{"num_hidden_layers": 10, "hidden_size": 320, "num_attention_heads": 5, "num_key_value_heads": 1, "head_dim": 64, "intermediate_size": 1280, "vocab_size": 2238, "hidden_act": "swiglu", "norm": "rmsnorm", "norm_place": "pre", "norm_eps": 1e-06, "positions": "rope", "rope_theta": 1000000.0, "rope_fraction": 1.0, "qk_norm": false, "attn_scale": 0.125, "bias": "none", "tie_word_embeddings": false, "parallel_block": false, "init": "uniform", "init_std_qkv": 0.0276, "init_std_o": 0.00618, "init_std_up": 0.0276, "init_std_down": 0.00309, "optimizer": "ademamix", "learning_rate": 0.000325, "beta1": 0.9, "weight_decay": 0.32, "lr_head": 0.00466, "max_grad_norm": 1.0, "warmup_steps": 264, "schedule": "wsd", "decay_fraction": 1.0, "decay_shape": "square", "final_lr_fraction": 0.0, "batch_tokens": 32768, "max_seq_len": 384, "doc_mask": true, "train_tokens": 259000000, "max_steps": 7905, "dataset": "wikipedia_en"}
MLP neurons of a small language model. Each row is named by its layer, matrix (gate and up: input weights) and neuron, and shows model dimensions 32-287. Each number is 500 + 50 x the weight over its row's rms, rounded and kept within 0 to 999. Numbers have three digits each. A neuron's up and down rows have the sign that makes its largest values positive.
Before each neuron's rows, "fires on" lists the tokens most often at its 100 highest values on Wikipedia text that the model never trained on. A number after a token or word is its count.

fires on: "S" 23, "I" 15, "T" 10, "overn" 6, "em" 6, "." 6
L2.gate876:571481512478463521571522484457494520492531548566473517536443474573546575488432436455529495617382572543485416499596560492430521506598469499476532509488579486342481492432401525476460585550542443427526444467454529564603471515510426453483482484507499555487575556464461496493529450487461466443533558465502444573475552537563495461461486477444506501508426436416430498495448561565516588463485636498545525473535479389468569535503467398470596502579453476499548559481483526516543487478435511523424564503457408452586480520537493522541431617408527399432547555531468446485590475471582512531503574517475514422456430558547466478529489511558539532524443496508549496482503510526511464498567494494432451581558494456557520465577499449458525554478484519484460469562484411453508494541567450
L2.up876:559497485541417581525556537502419452538486611455610575562533456531494427513556518429550571519453558485534421460513537482461520508502605591606569555458531513517537556543498476471487504476490441500474507433498427528535549475494549536632511482431497517519516506480461428478501483598432475476502515465536395552575514369495446498530565522459501484475540497472503462559472459500491489500569544509547445599519473524524467474568593529591519407590433476538443419457440413495524528560424508488505500467484467455518508481500585472448495538512516523498617507578531503426538459533496464449609502454479468560477519487453550529426496453480539544505557460549484517540489476464543431536403448436410537534478434509563477592521445547571534619478618570483567459464519456596481539540567526

fires on: " B" 37, "ro" 6, "u" 5, "a" 4, "ur" 4
L7.gate85:481486573400489434523492448500519441584475513464526478527529455543451570470447580557445492497576505507500498500597499472466406476449552567475522520470498455488438539467521463456468509509505530499494521479464587500475585511634555449419582533500567530518475508479543469560477506586425562494485526429512473438553440529471480526494487545512555532586456557507481545437449463530435497507489504497373457502511528456502535507493470537524519475446462463624458541590468509397476446564488535589473503477557514498462460497565576590480499553562445451463566490534453520473618514586507450445543498538484592446399459508454527497424486481551475417450549467475509492442403461364438456476489539448512561488460574488603423540470627449535529455441504488431435529578490441531511436526608499
L7.up85:401586492511493490532491513422520484470509527506471535511548480503458510375439491537514456583487491464456466542551537554437467620453487478523487597481442545472482504584454471517637444517533520467538526489494556505516457515593571581411510500448467471458508480436461524458450511532492463443511508596536525478515464499393476473478515401500559509531528502545577548492499475598481488530489513550469358477381586547462552477561427405528548419543470447579549533567520532545482498525428445489563445542538430580405533634470527446540524472568508446576530481464439483561503522477452552528568548555453518405473522438515466515427427460555527503524492459493463485482403386474494427515619485564512461444447591491512453514479491437517536417466528500555444484504609441480497467421528605

fires on: "0" 44, "1" 13, "ations" 6, " European" 4, "a" 4
L2.gate928:525529492496562452487545454411483563541607515548455501435578441516466483506452512513510512474478493471487602470502417514515432470570436524524507534499581534489490524448486524518541517567502519456456422449465543545492539502554542561408516498558462559462438542599505451482480457373532495469570519496374420615537383513434512463451483542354443535473566530517480479627512419572483574323500609503537491341514451523452498505462554459570532463539538487502513444554467497566472479535485542510617411510519445551498504463520393493542530533525513560556557512471424385556494447493474464513440503458563521567452573555493481543584447529509609508485521507539463481474512609462520571398526510410507526457513525529478553465420519476596504502444495466507514493490468425476568520599538439
L2.up928:529519406504484502425512539465545444439507480556486462465445552547504465463454522445534492530504457381514576517455495495477545606512554500566459514534489527658461459505532512515489437486558578469435444551473484507429545543474501483484350446497493481571529551515491481568515447457490446512605522458464488554515446502404486513532511482534452585391457577449534549514566502442488522508545554473683543461547564457578543433496499469528498538599440493512502511434545440539450494494514497391464557589509513513509481566497393452564478497477541570488564536446470469532516438456544520570425545519490425553549464494491460500423476461525477564427494448470484456566418529421584551487500544527553564479435476541464572487592482513561525449507566476428549510539511527682531532535505386

fires on: "," 68, ")," 27, "\"," 4
L5.gate822:511539512532433569451543471448483473501506521514443497488535442492487500487486384519521512504501507457409486461498424491487504502555539546484543507539503461500460448506540493502542340562400470431453485455478565533517523575474449517470507482477396418438497530498423478520469533551438507470490477513513458589558458499486460457516513526521460525494427511598375593575461504496492498537418657476555479450452573549476548573534384493561587503435552497477558480545459535493489425459454486515526470495503417384435571537576525457480540434465524510513563562517501510602492498595539514525438475531524486529511487635469506459552525557445565464517489595471567432552548337482549470425483479474559475518450559507442365545528475430589412525414501553527502418514521521520542467506520504
L5.up822:546476535537492472494488363586484456523537514516555499560434540432499522489465417527493437613515524483467504542528549537569509376505469449522570467548436558463438547452508469449482533385435611536496527501479511575498375532626450473564505538516493502528503515506409584518495418506577555480448558440491490519605455559443473425460527412587500498520538570561444462484482546547473481511512427446505511354502502532455500480488477439468491460567547466420528509482444518447423491504551410514505560521468503506616491487486394468627508533488561559476462526491402469506464462394453458525501523492509507484510457504533530479527450513522591486514525454410490581446567439490490519506514447501556507507502388552386486404590487518585508454510547495439514526515521540562502442656433503

fires on: "p" 28, " Pre" 9, "m" 7, "chn" 7, "l" 6, "it" 6
L5.gate902:580520483393540463493513493387579497390484471536497575511529515444522460597505508547498492479504525475506568464549506483518417519449441423567493529487465435508467463451521518484490504563408430509491594499467505460572483494451501519451648548501478502530492501467497449541494495523400585472510465444644502517520493539448517480489435528480415451449477432625435505432520457499578461590482584504455431508394495481399432422504412581439529503507558532512439556487449500549464470523479452540549487473523434487521489506460545512486486539537523420416552481515445469544483441471535391421526502452484542424489423481512430551495591480574568453472566544569535456500441463509495512577586459527474425536563573470565561533456536622571483539498446490501569588522488485463507539467475452
L5.up902:426400585528459458474497442490538533540549569450518522462526457487570409528582484516459534360586457420408472511512394545570497515441553394600467499467458447500491471578574481586564470511402497479445474396476458467445459466528573552457551462540511530442453538503515543505521501580498476551507530503509418548437416512552424525459477553483443517488509542556505557522480479503450458474501507592503542549486513535441507529538428501515544416532505493544514495527557495548501482499464397600445424527489478489529500569493541448455569476638426523499520524486495543435462504544478478555487411579424520470463464527410435507547515537440561430480472538416510444510481468542447507505545528444478514513557502399474447520575416513449504552455482527451578492473477623476515487536441580

fires on: "6" 22, "7" 17, "8" 13, "9" 11, "4" 8
L2.gate162:519515511536432581498498542563563579541526542506575570468585512472478488485506477502609577474482546601524488455510566484474479478460517479483570583465550502462518513426425486400554464518587493497533462524463432456522543579437541490529561547438531494568496473492535520530546556482436514536563497497513508516468464414545501549504459530525556441532506456429463569523505508466458599518486518582480551539503421481525537502476401533519474453513458506519409540549387585590486518497492562465461471514543589473628448453445484476428459555478495421499543563479499487527477511462483521544531582535543466564538512600382522444498519603385538528526486466529445469469519464469381514384571571424463586473612497544439532569395569488477518452490483526490508469507457467391603470499515548
L2.up162:433486464475497485454415537533576472407558496510479538448503569408473582527593516465543473470506560583474512477563477553406416398523404489556471515543501506536590592505525496509538526485565546433470469523518613456461534570477611548420537577453476502536503402406605562548582492558526535511541426500539532514511437461496459507453470481523561463477495505458526581473484490499337480522545439602545528537501460526511380552542528460488413481547434504387420580508552473485475495534526517485484492466487490558568523495542445537527515573534442487483516504484468509454496486467406501489604581492468425529514468454472348498518532452570568579452443483503548463522433466485443429507450584537489542458565552470445568545479478437469418433472515499442554518594487551509527501431491418

fires on: "4" 27, "1" 20, "5" 10, "7" 10, "3" 10, "0" 10
L2.gate638:468439497478495458552431486558528572530475492530535572484473490481449538547500481504391506560407490538521465539531513452504375474540513451457582464487532508466551533472489525461451502391494490490629620574479493421507499491418530561476578432331539444465540554488538528508480554509510564479563572469519487519424415513593509462498540460557628496549522497526628545538529447561475578460528465459393552493445593607540501615526484626482455470441429528498423499447490540517509578427490576499466535425495503467600514428491452524550468543490461456446554503500555464533547535539486508530569541484538474431525487445407522475497467554507488461441468483465568530549548488520532436521554558542393514538521530619527564494563637525460449507498535532461564493522496500483575395498518498
L2.up638:528563491582551550470441466584514454552515502496582509459494468442497466556513479525556553422455543550488408482444501532393403384466493529535511538494519572520538515489448499472496500604504411435492566473526480451435555489502569520413510581532538446559415496474651421429520462454468530444462500495498499566498526475464496533503453464559423445439518550451487525532462487560469550492533524538539591461451465433571428523615479376554583429545492486454460497520527541505516585464435508434530466417606601412571457435599453501537441517556504489455559472546489514467565489576506471487507535489492452552483468500555490472500532503444549486440393414534542507470501467480608536508566565500503381535535523569535484496446478471466484527496466462428531430505477524531517505577540429

fires on: "0" 30, "1" 27, "ames" 8, "ight" 8, "2" 7, "W" 6
L2.gate359:470447449511516490456487480514501549517536512488577453555456500508486502498585505444444531515533543545496550460468511546509507491569481522521545560517590445511583452467523494516485417469464474577494492486470444394527472498481541567539534485554515501419498488598503491607475429530506476452424443495476492596511440570471530599568466525460482487454589527489522494532538480490478493437504574486518521468514427562536511519477452428603518534462560506534444552557478582587523546568465582518495510536509493557498407415526475497605521516432551484479545497444456521466401522432424472475509429505633515624509526586441467569533535524502381471492470484536513591506507535486487531454567461472445527444485620500437512446433563477565550453520563428479584467477494475455501543503459531
L2.up359:474562555480477612445478564513537577565512588555496464549415456583570476427500529445497577472572501562508511427503525472556513510513557490508475589563542477509546458507469539504437490503571498514493420493498571503545516527562417507462492427526538516482510590560504487575522419452365458479462438435492527528481461484394475496488435451500520540478555426448520437502472482506567458462533515432547509384540390503531542488414502356490498515540444501634523508473565517463560481444512555483529549513546415483490531527462511482453558483536500506560581533517474445442466495539474535680491426478456438529492429552420496499464495531421474471454576585566573507584477504442572624582492423456575504431455378498447473505561496492457531404493449516534531529463495476522432579457477525

fires on: "o" 57, "u" 21, "ro" 14
L7.gate1043:482395527499574493567559555448601531622539551519444575524460429534413435464524513470542573520491522463506386463511499387557429471460482515509509524481563583488473492435536471472456490463481463481521479468522569450491446628530462429555532544638506504427449492547434490505512504545534483484477510476481482442546494539484553559462523530449531601470598400466457440525521596460464554518531507538431469406428434564414490579541600528521452508534415428546515526431541544416463416483469536463510432528467534546494550513509479458581487496557494491463540483495524485544527555531543464527489546494490607490543559543590452488584537458480479525506496448480467550479452475406529363493508402414444490478518599476495505478506495545528470473473462465425467484411575524536478500495520570
L7.up1043:414544499577491458450391455493509461553496557500561482492546539439493449458543478547466489459489456540540538405567598550541447519540456526477530481426517454485514544540477549566511471512473548485637474409575541522431519514527533543540441471480536527501475462547496491547470544456491552545410500462590400561499456550489433514480398405531563524444514508555429549486515473526451480459443494547424407485399458477462531561471490379532503436483464504538517486505527519537520487487547568533531536573591510516492440584477554504570553533508613502428550470482499557640534518593539528530515506494567544635453481466564496479517428566456528503466449434511529482476415507484537543464533507530526477493499526473468502417399411488418600411510551427495487521550500491471458507529413586

fires on: "row" 18, "d" 18, "ate" 9, "n" 7
L2.gate958:567493539543493440455609542500523520529440461529451423476442486520442403494553504530400446434494415562457521475513553512518474547488484563600455429495543499495517537466572554417592411519512505517506552538413597464487553563489523524542453537484519497438471432583500615455508436507501477492480450471577455510456488443454539478384497516551554485493430415464496490513549535538444479540531527489510509468511508439524423532431513512554578466450477540524471514499485529568536594496547396559468538527554582479604498469485503453538537484460449495520486418597503466513465523451517440574507636486555444368531502548483510404536506576436515491491393551462494520522517569412512478390503380558506456592524495481435517578521427482449536497521448568537524489504539499417480518473524494
L2.up958:459492400470548480466466455502568484505522509432457478480603569481437466492520416421426446424483458527547531559505493460504391451462414450443491499432640528520448499528521431425485522580496503558510481468547473582560450474531480460570527553546459389550460437533436507527509524540546517379456482584548466442441468478502411425470562483549473518590570508417435432499554490482486436490515488499444447525502501567456500554547490478585512538498518510539386549487446533569492450447441551460515554490452513478403454477450523557561499536392551528458497516489462537487381521498482484454569469450509532484563446435467500536538508492505495515577419446547469620488476674487447440494519474526549558571471494513491478501606485486576541481554570576412506544421561538416590466409456555

fires on: " |\n\n" 34, "==\n" 22, " Best" 7, " Year" 5, "H" 5
L2.gate209:424486488501528501539538527520502542560524459490475555474513532464479401559486421478449561567388460565498476561521487499529500556434493456479529538543470502482438444506585523530531531526518548423424472462531392474439476467447560549465450467523510446541577424502527459434519522431576527485505362518514584530423468383504525432496601489496605514506509432437646450557541505483454474478449552529546525562496480543558423436497579526539519555477478605557517477530546507487600521596501574542534599428518538590506468495429413567503559577508440536433494581432506529546497493481528510577460456455535455524533497499478444460605561467484522526481536416497417503552518407522492511505479501487495534505484498458347500501574535510431465499466570360542473450482505583535544530506562558
L2.up209:417567528562494531474539469483447545563489462467479589521447561538524449558539457517522558506445550575543559481491463559526569507563535481469516497578531545430518406429492504474378448536473479445432539546519473477554461597496486477500389580429546463483534544570479493523467486511435501434466504470513506629572547482521544522515548517416529471473519427465437436519482523555463536534400551531574549596547457566513533447520570522481511457460447588574501562579502536497498496506419415515556483505475532471521434384496470553570563506555538468515581506523487460516518616554444536574465528522492540488623503509486519520636515481461544457469478500546562497552633468485498518505474546437555465503464383548388457532494475439462405525548530494547555507481534552384553553477513465

fires on: "e" 19, "o" 12, "to" 11, "er" 10
L2.gate996:497512495466437497607512382434517596565537459462514472528486503471446512564509492565432534488506450555497469520458531505580400522513432492471487542544545537488532476467560574417505482455512456423540529521466546488438564567515519475510472491496455489437554405597493553534444495517396507478450458476455484463509438524523518504519544578410568514515468402532495487575524573473516577502419514567534631452469459476552502567512556555467532458524424499553426631618489458494448510581530496457520490474562478533535534473577428516560550423521596512549578525532498524529552573668395485541476537496481569520468536529498475434620425492408516461564497415487529462503594492421490484547545508495467560537500549450535380555467561573463520502549434546553539524416466485357540488461471524
L2.up996:514596515530466513503409423512438522529536452459495524499492558501416492562518544452531493479479499520468402512460566454536485583442502473564468442555441533594559496481475436568519581483483499421495423437510565465477620466436568490560491472561434543532512354570472485547441463522492522414479518483432521428522618426507469480485522459527488564609513432475544471535480542443441474461459500494509510510376521410582440493489650461432579473552476523469468614510517468471594383536503543507480515452519514462422528461448553435519566553460468510548479555481499579558568507518474508543507401537593466498455555512500512489481584496481452484586514388489509460581520513500528425447536566485556461551488547490593430489410474472397511526455503553558534566471464504483442529451588566

fires on: "4" 22, "3" 14, "5" 12, "2" 8, " My" 7
L5.gate928:507435502523589579489501423535543586564491515496500514487527475495562504579552511544487582547488587588508458598524394517390450418612520525532455498496540453408540468598584424413392564587578490494650589559570546557512485486523508558527477568445441458479535444538481507536478450442434492473414501524461449497448474549513406392495518537517556488423569449514560439492495485456581541454499499462387509496568504490495500541440554522533391504496509612553449495489518528474562537506537508557493448475609568427492476506615479553553530411429611529445482523513549506543539485489490483528513446435519546455488427514495502505548539536520471506592564569563433510538542410477543509561469522461460459496464480559534438446485470422510470506491512538534463513432543527445467433510435506
L5.up928:504480465489481488572544487499563498499509458500514431416567532450556483496592446471452546514466557459436540488502478443549475531415525476464472577360498538466547559572532471508520363493574502483601499399512517526462558415543513550513416571463565449449419481535526542525451478505481462507563482553411515565460535548437496544411479500520469459486407419450532425572533457450480542507602460544384561426476479470470520474581521476525544507527496496476416393558542412505525582488544618500490552495625481473490384554496535449465505526385533435506450502475467541472481497499564528530554467586495385515424525510505466479503518503460501530557440434468436402495592471498491511546594550474440463486527535479536464494433526573583500450453475501376529477545536532494516515496488490

fires on: "," 18, " (" 17, ";" 12, "9" 9, ":" 9
L7.gate451:613579485453530565517449450487526538460465528551487445540451481515456517460457487528483566422579483470494543435517626527494546527560542503454556488457492554501441342510476570487461460537561472551529600532413515465569541418426423473489474583481532623408457466481567486554521481489522541463533404453509556523556505444572456484498527537442574525483395529514479508505425494482607475457450443432431524541433505566499498514490534581430559461420467467583423436571483501573462535533416515604542499528602483560532537456561538442483595446532539481517468397628563590489502497581487489494446550476430560459509544488462600528578475580465444554545531594510565488484528464448480526440560622498463461474462507553506489543448550459497474469514484462513462490505450476437490561465579514
L7.up451:470469436525500418539561491494507449471510585512448495485524486607434463532500453461557555500527498457418511467449601507476426492536497434460628546470581509565472375453566457412417441568513422587638567482448584470588574477477517494542505614445519541425366487510440533494527399500529534528488455475432489548476474418551527446474553528529560539483397548457581511414469460524470499475438430462538416501438537551462495504469510586492547427454503456455484447606446538540491469506463480536539466523530453549477471511538548498482569614421583420546475439545492424522398462503513524483418590523455429461582487470485583447563455513503507482464533542562598463452561508570455533472530599476541492569466485490465506488485576516521509437490420425506545447482508500528477416520456553

fires on: " d" 20, "aid" 13, "ed" 12, "ct" 7
L5.gate389:476480506461569479406423505509497488505478528567514459475513523486520541468588347472553495520363478579384490455515467492452585517513498543506465526569551486469500393550444573575521514602534470432492582492535399453501522590543502493407498444455478480481423464437475494491474397462532569468602483494552424509482456520500472463569455598501512419509563482524533566523485536556525473586501531550485482451488455505491417489540451503476541507469495489546510559413518475474493532555463497564561576490493566546560472499528522585480481410507534477507458554542521539631521535507553448493491443480560512457565447511541511558511436407449494465494441543546551557557438430478476484501480559515527524508504601398432464443534414575471431500483476520648401470454559481388528573520524502
L5.up389:455521591549545504475565528453519471569434540531532500513528448552484519553545568479555509527476503444556557433419414484508473540442505551441449482531546511404564519540471458488427630544490604563518507503519454520528458553491411498431538520487498587428512562489450466623634529468499528510460542488593551542435490514495531480553573496494494452509548440550455640518471467559519461470610591460467489463559439513522457527471509481534553454514447529524535466413475546477444527567537486460453505410500550554482505529465454533523502392552486519540570567398582563590566505558475493466480533527465566419415496540548529481493495403437438399501446573549513497526477481457556467550532495525421522478525558485498487484496502542478594570524521487488454477384515522467411558523455460

fires on: "x" 26, "ol" 7, "ro" 7, "l" 7, "m" 6, "er" 6
L2.gate745:505469450568486425529499438571492579491479520434479516494549523403424457619577502525501521504500526416541566532392514464403552564412522437612517502469460569470379482500479493458456565476448512459501564355522500503479578441398577556489606509446535495521423442460581551502471543579487575437532467541554508505456502507522490448439511479483529536493531465526518581480401428421457533435441526513457434534540468514476560468574437491517456446543423535452355545469510574538520508538449476526574562448515569521515466546502541617531512526442481456493479518574478521551491506479533415486450496497446527514511463461525461517480413529442540543500458496507507385540474533512528523515527569524504447490524474559483525557467563528484484397520522512499547529546628488442500465468515533
L2.up745:579593479563429496552435561489441568496534584511454506445606417552416522541544362469578524483501507521477533471594597483473466519481472415552558545421534479523424531475525512556575373458502408457506488430486498423418503472472518503459518416500466420518553545479545558527573472548449507495542356454542494544471450572559439508489469545501494483433484528501552516487536436525552517449469541490473426480480474474508500592579551483495550497488450480531518464542488508572659482505505458478511467569456510440434414471499531527453468458513431582571532578562581482403544419512510451528512583506465505533493520528549480432423496509530477484514487533544527478543486507464432506455533458474498414515507549511528398492452437574428591459474431475518539498455411518432461461549540428

fires on: "2" 32, "1" 25, "e" 10, "i" 6, "em" 6, "%" 4
L7.gate670:567494507527562473493579422468502505538550491458544352469468423335541566545540595446470568471563516529467488436526484536541456454499558491586547450363494525582501490453502600477446423509478532552521545555448508536496554474506500492519445516566464496455504516542546478601479539433499537577407501460437411535448466599535493564490514591514480453541532580453442464504540382560528512586510479429544515452475493510490522508473464514504422530511526459514494537490444507496485460577496531559521524528553463536430495575489524628531480520447455369572498413524423422531466460454432465511535576503463475456552396495496536510507453529413524426597452482505540609494555541500465478461432510461509519494509527423486534465507469528544586469467509553569461511543529550530499448451571560
L7.up670:504463488541458460462435497386474487445488511468430553430498465397454493566464443460536517523588488528507562381546501471563411379575557407522512531532470523462563529361421537465509433502582463521582526620464458428452502504512489396585422446485453538427517481553498536549395571459565496532480416458465520472455480457571522526433494487482564475515438456469458500543426465517462483536502461479541502501510494544479572477506472480584468591558458553476345489428491533473431436466483520497496524573544519487468537509495434545560500518534516475536505473502525529572554489488497554539583466462456567434567499459454546473597484527452508517556618571467525490503602464467512483478393463571392476458560477453444574545566448498663429478457451514470509450514550484521491550507409631

fires on: "p" 15, "ro" 12, "e" 9, "l" 9, "ra" 8
L5.gate496:496515540547475379473455457450443461504541458493497459486568529465527500615521484479546577524500528459460507505562458426516487578510393548623507485463518478492422462479509519503530480551386477572448543504490496437534425504493459465514504520446414547411508487587456522497518452556426574468497427516520526431589486555510556477499545565550454406446471430503487472553459527481534525491450497517434445546465483475511401494472463487532575482486403546532457554550498475549419447592433418454527567475533470482492622555519523510536522403466600484572484631611591390520512431554471496485480510502483601384429476518540495554546528470502467551527540591478543508518451445428474473429500442525468443557486529508581397479513610563508469574410444445600454473492554525548455496499454585
L5.up496:552509583521476477425580487353543441515634514613496469461498449450544506479504442489492470489509427457492612570497480555530425512426459442455513431553419505608510475544498451604520468603466406519489450495537456447467457500473563567504473455504401446507455504448536470447384535520446511466474514616556486563512514488498489489536502526565505415470446565468582565415499582478480502540498527484481429548501478478471606476444496477502518423466486500518464503516533405467619492583543470509494462592526440581432523515422538485481449500515453484579420517417553503500430497520596518493529520504557526492482533466514474505445493471462545465575582444571512493468518500511516565493558523490599429452607483471525494477426469526495560414500482475598467532394555397602511512574541480

fires on: "," 64, ";" 33
L7.gate865:441446474550528399537498514409544483491550599466400498503450475490436461540543456487573573527528449526494578391511473469585500481551501392513568571492511515479488524545523487486520448503563495498575492443529526469528525521566503481531445475525477562482481557507559598558450437612444475511496428489528382565496408471578449542451511547523419523448467570559425464484388520449489500409342533508460561429570570557509494495465459529573532491482484528419478477485513552484471476451464499498574424528457437544482565495446526435485479340518485560555562425532445494546503477524518513540552493490450497511489547551476560508452393438522503496595564550521512455516443502488546492495371530486547519466569487609431470586490544522597481475492497446464488469540571504585580451492518490
L7.up865:491448546554519509606556498418509482396478610565487472503456474472543480596506521457597517532508607530499491522469470499628371372451503390467573487464630583495389476448435474388495480552521443540545500460464493508556455583437518548576538523530491403531469479490541566504479484527607510475432526553520532474470497519571511483469464474444410562518489541468466435495436488517473530593418500523450451447497500557444505537480579491474550520405599551497505491531451441524481465458525419516518485520560471457503591395498482594546506542477568581487462478471481554511570505568488535524478532524441488490431549585508513417467439485500502504548647541443470501395488435515493468486599510497550496531503533502534530554493515456569497508506512434543534555530568433485462372428476575

fires on: "2" 14, "4" 12, "1" 10, "3" 9, "7" 9, "5" 7
L7.gate23:455489531582591566509513469480451439512381468526541483494404502387474460539549397470500506575494511531425520520570462642519450502478554486477526560486572461528487441483529487489494447576587439513549518525458447567415494457470484396483435570617513519489566421593519474551445530529442569544494377511491497437510477528534554529498467423424562655473460585433521498503415521495460418482555534472500467572559524514518524506428534497484485514422484446446415493498537550442446428482419498529584527578434495581471567553547471539526522447548529556533462426523490509489467424514435489441539520525540442442566469529404513491476525439473507523472463524500432549504467489572474413523522489509556496485457481569553515554402546479460423483461426590508545519495533525608380582399505486
L7.up23:477534454409483504519575475479527504501473540549465515535478447507469462512511387428383505490462394492460506512435464523412435456533621525463494482571417485465422501398528622539441458516551517465559497459503502443472482570457547520539450482473448541574527615563568613470487461547458518492388518470477445513528460422528485541500523447543567528484437482499502520464488511533425439630557396452543465555537464487501482478534511531550407496474540521468436470563519443494516448494466407449500443510532531517493472527518452419446491511502490482536393530409509519487497502469568481560515575413478505436535402558554497485497446452460531404497492532410489461518516536476432439564465458552374396603543498522397494467522483534542560472534517537448467510424502490415524500476460519

fires on: ";" 36, ")" 16, " were" 6, " con" 6, " are" 5, " was" 5
L7.gate290:555525557490494492585474490465525448477534429493562543574472433520466515551541338526480525495486446471527463556677443506477501453526541448552591642454516460530425513508477548467514458558520415524505499497377446579485489442528473521438422494471420501444476508426521471425477409551495535554549418477579518538498513483471503432440428519481505417449372470500506477555494418412548498529488544489542474477606484624457493501477490549605512501539475570474520504466431407397469583476370523511536468594485445591563509415553434505497509517510457569484596510491495556465468529445509455492489432496500564523470531494484496461436474472552438512561558560567483514498422413441499470491498527468475473491438539570424471444490609527501497505485434537441464477569491540515548491567393499
L7.up290:608477542583472537503459424468582516514542496545470454542488436496463487541473528526468622570490548493528412475496443375569499489541454504530625522518583522479500560496473519474443507569542404509396464428445457503533547484375565497559475571460439526511442540564453485484435462470482475475514530473533551405521482465460618493526553536432401512491503461600552493658455605512473610479481589416487592524548567518531464484465529443519527568473500508498476450427466391481415487427524508518607420528573472512617519400589476532514593475474510479524622521556479461548423486588500508540406472453413510532445506475552540481544369508555500449528591533519585522492588475468484495441454553448493470515505515497440472463458580607554505533536565485511491484472447571446476407462472499

fires on: " |" 15, "em" 12, "." 9, "ost" 9, " cre" 6, "\n" 6
L5.gate853:469475554576462407489482466431508531529455533415549565496528479508520499459545501452442496495487493513463414457506471446503481536531537515486540514501456436361549481584440461499419542524504431422433486458495426438555556520554522392564465477472453627534480502456642484483485602639449501470501436499541449521413491430530487510538546434429599539465381520496523464562451484474424478433428586618411479506468525528561451538468441470516541487516425474595498422452559456520486491497501514514563443552517442499470490515448486564536434499491488421481576554525519536471472505526536564517405450552525529539415413538519441464487460513532490403523477517544441492513504478543530501498462571435504556572447448545523453556529566428437579613476549415546524418486647502532459472479507540
L5.up853:487505447567485471445486474558464517524557506462633543527506586473450418479440535370439523523570528466475536543530514452484499568569587516566558446505505536437519485591591554535458449550521492595493407480512449485545490574485447548462594485486501592421485505539522441505533553492428523546460587472447550608434524479614453518441539437484456483491485550591502544571555433595449513409589508552479452481501463460592589535511535522512506456470474453455495398483510475525505553498473473519440480460446466507563435625405493486438484570487490495451530516459430517571541455448466506542493498518556459425501477442485532502562481451515495458437507471526518529463620462476497473519518506401437572517450453439489494527585562429570538641469605495428513570524433519465477383469516512

fires on: "st" 31, "ult" 10, "r" 10, "ri" 7, "ace" 5, "ter" 5
L2.gate129:533515495514549551424514472504456508497563593511449497522580478479522461566523495459456601491517464483484459533514460508510428606384532485510555535504524473477495485472515549442480551451475543423496537512511517515477631405410575526549453563495473612452541560492394499523376448575502525439569511458436506555496528438596528513550523522439619507468487467580496466497511570509510475448421514517490455457534503562519456491460567508512575463473472440427412555564547526555423482487414551438432519478497469381518404544458522503409440496433538412409533531540537476519593482516484477569575522470440507463534385530544521488538516522534504530541463502510635435468548453498504438537619514456470549502500530552535502486573608552479493485503554437410518437514467593416463527457433549
L2.up129:511521464464493527472491431475508567484526454405486440543432495428491508416550523546424457407477491551533512443351523524516518483520508529467464512543499515497521486536570523462537517483521504587511498480496427506418502458547500422478492436572513424517418483504534432482502512502553523576507497504499451495422476538446430583528490535443530422554540497513593592437468515486499567587541517479536566506547592585458507387499476441437427542582522480505522457473438430457519452508595408506553503408601505592499561400476503463481461460481485528475584460608518556410465578484430526542449570447476489565506546503416508523467527431467449514462588520530450559443556450462477632523435515474491491535492439451473526528489454492448484415579466470536541469547415523516481542541416544

fires on: "ed" 19, "d" 15, "ip" 13, "id" 9, "ated" 7, "nd" 5
L2.gate1108:493505631506454524491510601430509514565504516460430465557535520560521576544484508456485616540477471524516498513449513476395537451514551448459485453512557475493447495582547497575481454486433385451448491505518611405435495524513471416449475387465513435441596503547503455442411575566464495490482472405486509512438528620607443527538534445420535517428578518554563504442493522458496434452506503547448506534485409570487544513481472552579477459411475507571495452519484574560522535585535506470466426571475517480439454486558518612400475509572489480595538528604531452488539422491563492453472548457381500489492474491414499560421380498458549429552525588459543496521508505577492468475495465473519498505381507534430498512509498523515546420494558471531475479460559556509428504504545519
L2.up1108:433537518442414466483492544485465513572529483451480509456484594522448497495525467462486524515441445445505451514435554528395532533420525461571463471501520515504427485509448501646428559550422459427448437559452490433501458467488458495487517435546539472534463399542535456585456600566460441539513496526427516509472506591578477489523510434465499507508584576444515517475506465536492561423525417519488519461463534434499492494435454594488367457441509443480472461560556457536502473564553513507559503513451613566422431529491563553469582562480518513530425462514522480531433489402592507458525451454504434513592439481506496538451415421543641569576536596411502562520565448574491441532522583474479556542482511559546491478563461598546563495488662428484500552498469459576455478418583529

fires on: "st" 18, "ph" 10, "p" 10, "n" 7, "ip" 6, "d" 6
L2.gate467:545549572566489354404539483487445458541502501494550472460517516507482513521517566417418457434508472501538488471515481449402536513523452533532455468573505475507421468576536471475466506537472455480437552446519587431585485494511494448482420489459479416490488447439520497514507475533450591429518558421516446551505523533594535433400478564510512441392540516527479546467442426464446499496511506544503455503573477517438455512449425414510510542483523540392452515515450461617489438504570383437460557572542516416486428399517611554493473480523549471473545443621497515505525573425503487572413574475448536520514415515472553525457508546515499491523538505507531495474488385512438477405475489513506468559434565504477554493507526483560422586485496459517433398461466528389553417420577484
L2.up467:461482465562510388422524480461511497495403450537581395418504539488486558476539545379393466373604480472462493453465503447415507571511404525521485444575542545549415472582513433435540467504498510517489500516526509476582433491499482480507483518487578458485525381422511528581515481530530489505483600497479463484416555462550465503471496489574493510427548573458500571414472494434454384571467438598525406531543480489448500534461483489466466585532576475402461488465526499560568452476583415475451544574485629456452413432520576534459464470465550525466465421512505548401510509432511529541477519510496534464574505491473568540508504455492532526571497500485497495550537528516440486440490446469525476457560540547501578453514506475545460478522544509440466471467499462487565418394607548